{"n_kv_head": 2, "vocab_size": 4096, "bias": "all", "init_std_qkv": 0.0238, "lr_head": 0.00605, "batch_tokens": [32768, 65536, 131072]}
MLP neurons of a small language model. Each row is named by its layer, matrix (down: output weights) and neuron, and shows model dimensions 16-143. Each number is 128 + 32 x the weight over its row's rms, rounded and kept within 0 to 255. A neuron's up and down rows have the sign that makes its largest values positive.
After each neuron's rows, "raises" lists the tokens whose logits its output raises most directly, leaving later layers aside.

L7.down330 [ 98  69 135 147 147 107 124  82 122  94 160 125 170  64 153 107 178 167 167 160 124 171 165 185  82 101 154  97 132 103 116 127 150 221 110 163  98 195 110 131 150 146  70 108 169 108 167 178 166 133 169 165 101 105 118 185 168 126  87 121 115 125  78  93 176 128 161 119 127 155 128 143 156 131 167  57 179 104  89 194 115 130 129 104  95 109 148 122 142 148 123 125 116 114 147  61 169 127 123 148  60 141 102 105 129  95 167 161 141 113 107 174 112 116 138 125 219  64 125 128 178  81 107 138 114 135  99 148]
raises: "pl", "press", "pr", "per", "ecutive"

L6.down445 [131 168 162 129 119 149 126 102 128  76  97 165 131 171  99 148 142 128 131  90 184 143  94 119  97 116  81  96 108 137 136 160 149  95 111 107 154  97 125  77 137 141 139 121 132 109 140 127 116 120 114  85 127 111  88 151 142 149 143 134  97  75 101  98 145  95 112 140  88 115  78 137  59  49  71 121  79 146 168 174 190  89 162  89 170 124 157 237 136 152 137 153 148  90 107 144 146 148 133  42 166 138 189 124 145 116 183 156  65  67 133 163 166 131 118 155 125 118  78 201 111 142 166 119 107 165 196 115]
raises: "==See", "==", "===", "==P", "==D"

L2.down477 [184 110 117 156 140 156  84 121 108 107 159 178  95 103  90 138 128 142 143 152 141 126 132 159  69 109  79 114 126 159 141 121 139 198 151  95 153 100 104 186 150 164 155 165 137 129 151 119 124 128 103 143  80 129 124 172  89 188 138 106 135 164 198 113 198  96 156 132 104 188  99  96 175 117 158 170 157 103 128  99 137 157 143 124  92 201  54 111  86 155 112 164  34 151 128  94 135 113 117  93 112 151 159 131 208 122 123 107 118 138  67 109 159 121 142 131  81 143 121 175 163 128 130 154 142 123 136 240]
raises: "ional", "ion", "way", "back", "ister"

L9.down674 [105 101 157 176 146 120  82 138 164 119 137  84  92 181 161 103 147 124  99 162 130 102 154 167 153  90 185 106 127 189 188  89 145  94 132  95 149 109 139 131 192 127 142  70 143 141 125 131  71  97  96 185 122 118  89  96 119  97 122  86 139 104 152  98 133 122 191  89 136  88 121 127 153 123 159  93  80  82  86 162 134 119  92  94 162 125 156 178 125 160 110  88 180 166  36  84  67  51 100 117  73 123  75 143 135 136  72 112 116 139 114 134 123 105 144 100 129 113 100 111  94 162 147 138  91 161 122 141]
raises: " \"I", " \"F", " \"L", " \"", " \"W"

L8.down146 [164  26 111 134 122 129 124 166 136  93 132 120 137  85 137 124 136  96 148 157 108 141 130  65  88  76 111 131  24 171 133 134 193 122  89 121 208 172  96 177 155 150 178 134  97 169  91 135 128 146 132 100  95 139  92 141 117 119  92 100  45 153 139  99  92 101  80 101 147  98 130 123 110 113 109  96 161 107 129 117 107 144  73 149 143 161 140 164 117 158 137 147 115  78 127 114 126 142  77 128 149 128 100  94 146 113 146 103 140 186 127 124 130 126 124 145 127 149 187 137 179 145 106 127  91 109 132 150]
raises: ",", "sk", "s", "s)", "s=="

L4.down81 [122  52 122 137 153 138 144 154 153  84 144  59 115  83 124 125 167  90 106 119 135 158 131 125 110 113 102 150  52 144 184 125 129  88  93  87 193 224  80 227 108 159 146 154  99 169 132 117 112 165 103 129 105 128 102 120 121 116 122 124  44 130 144  88 111 122 111 137 172 148 121 111 107  99  99 164 138 109 135 113 177 135  98 150 161 193 154 155 158 181 175 183 149 120  96 144 115 147  91 122 129 159 126  97 171  90 139 126 154 140 164 108  95 152 102 173 123 121 172 120 118 141 110 157  97 117 127 144]
raises: ",", ".", "s", ".,", ".)"

L11.down172 [123 140 172 143 147  73  99 115 133  97 129 126 127 123 115 155 159  69  97 189 123  97 103 134  87 109 139  93 175 142 177 132 167  79 103 148 182 119 155  86 147 138 105 112  88 142  88 116 105 181 125 148 168 142 107 139 141 127 184 133 158 146 102 147 151 122 108 171 147 110 204  80 196 161 131 100  81 127 143 128 130  97 109  63 154  96 139 144 141 132  99 117 149 121 149 125 151 138  93 100 152 169 143 104 144  65 136 153  99 183 150 120 105 151 208 140  89 101 145 103  74 141  81 134 160 114 112 108]
raises: "'s", "’s", "'", "’", " Go"

L8.down185 [ 91  86  87  99 129 158 120 143 202  98 148 135 143 140 107 146  87 118 133 114 149 106  93 170 153 122 154 160 142 135 164 126 103 153 129 163  99 101 151 176 129 130 165  70 132 148 108 193  77 153 106 130 123 116 136 158 106 113 185 136 126  96 154 151  68 140 113 163 119 104  99 152 114 193 166 152 167 103 131  70 139 163  89  98 107 106 123 147 142 204  97 114 162 135 132 120 153 116 140 120 142 100 155  42 134 140 119 160 126 140 156 117 129 125 156 127 124 138 155 117  58 108 126 147 155 173 119 175]
raises: "nes", "ness", "na", "ga", "ale"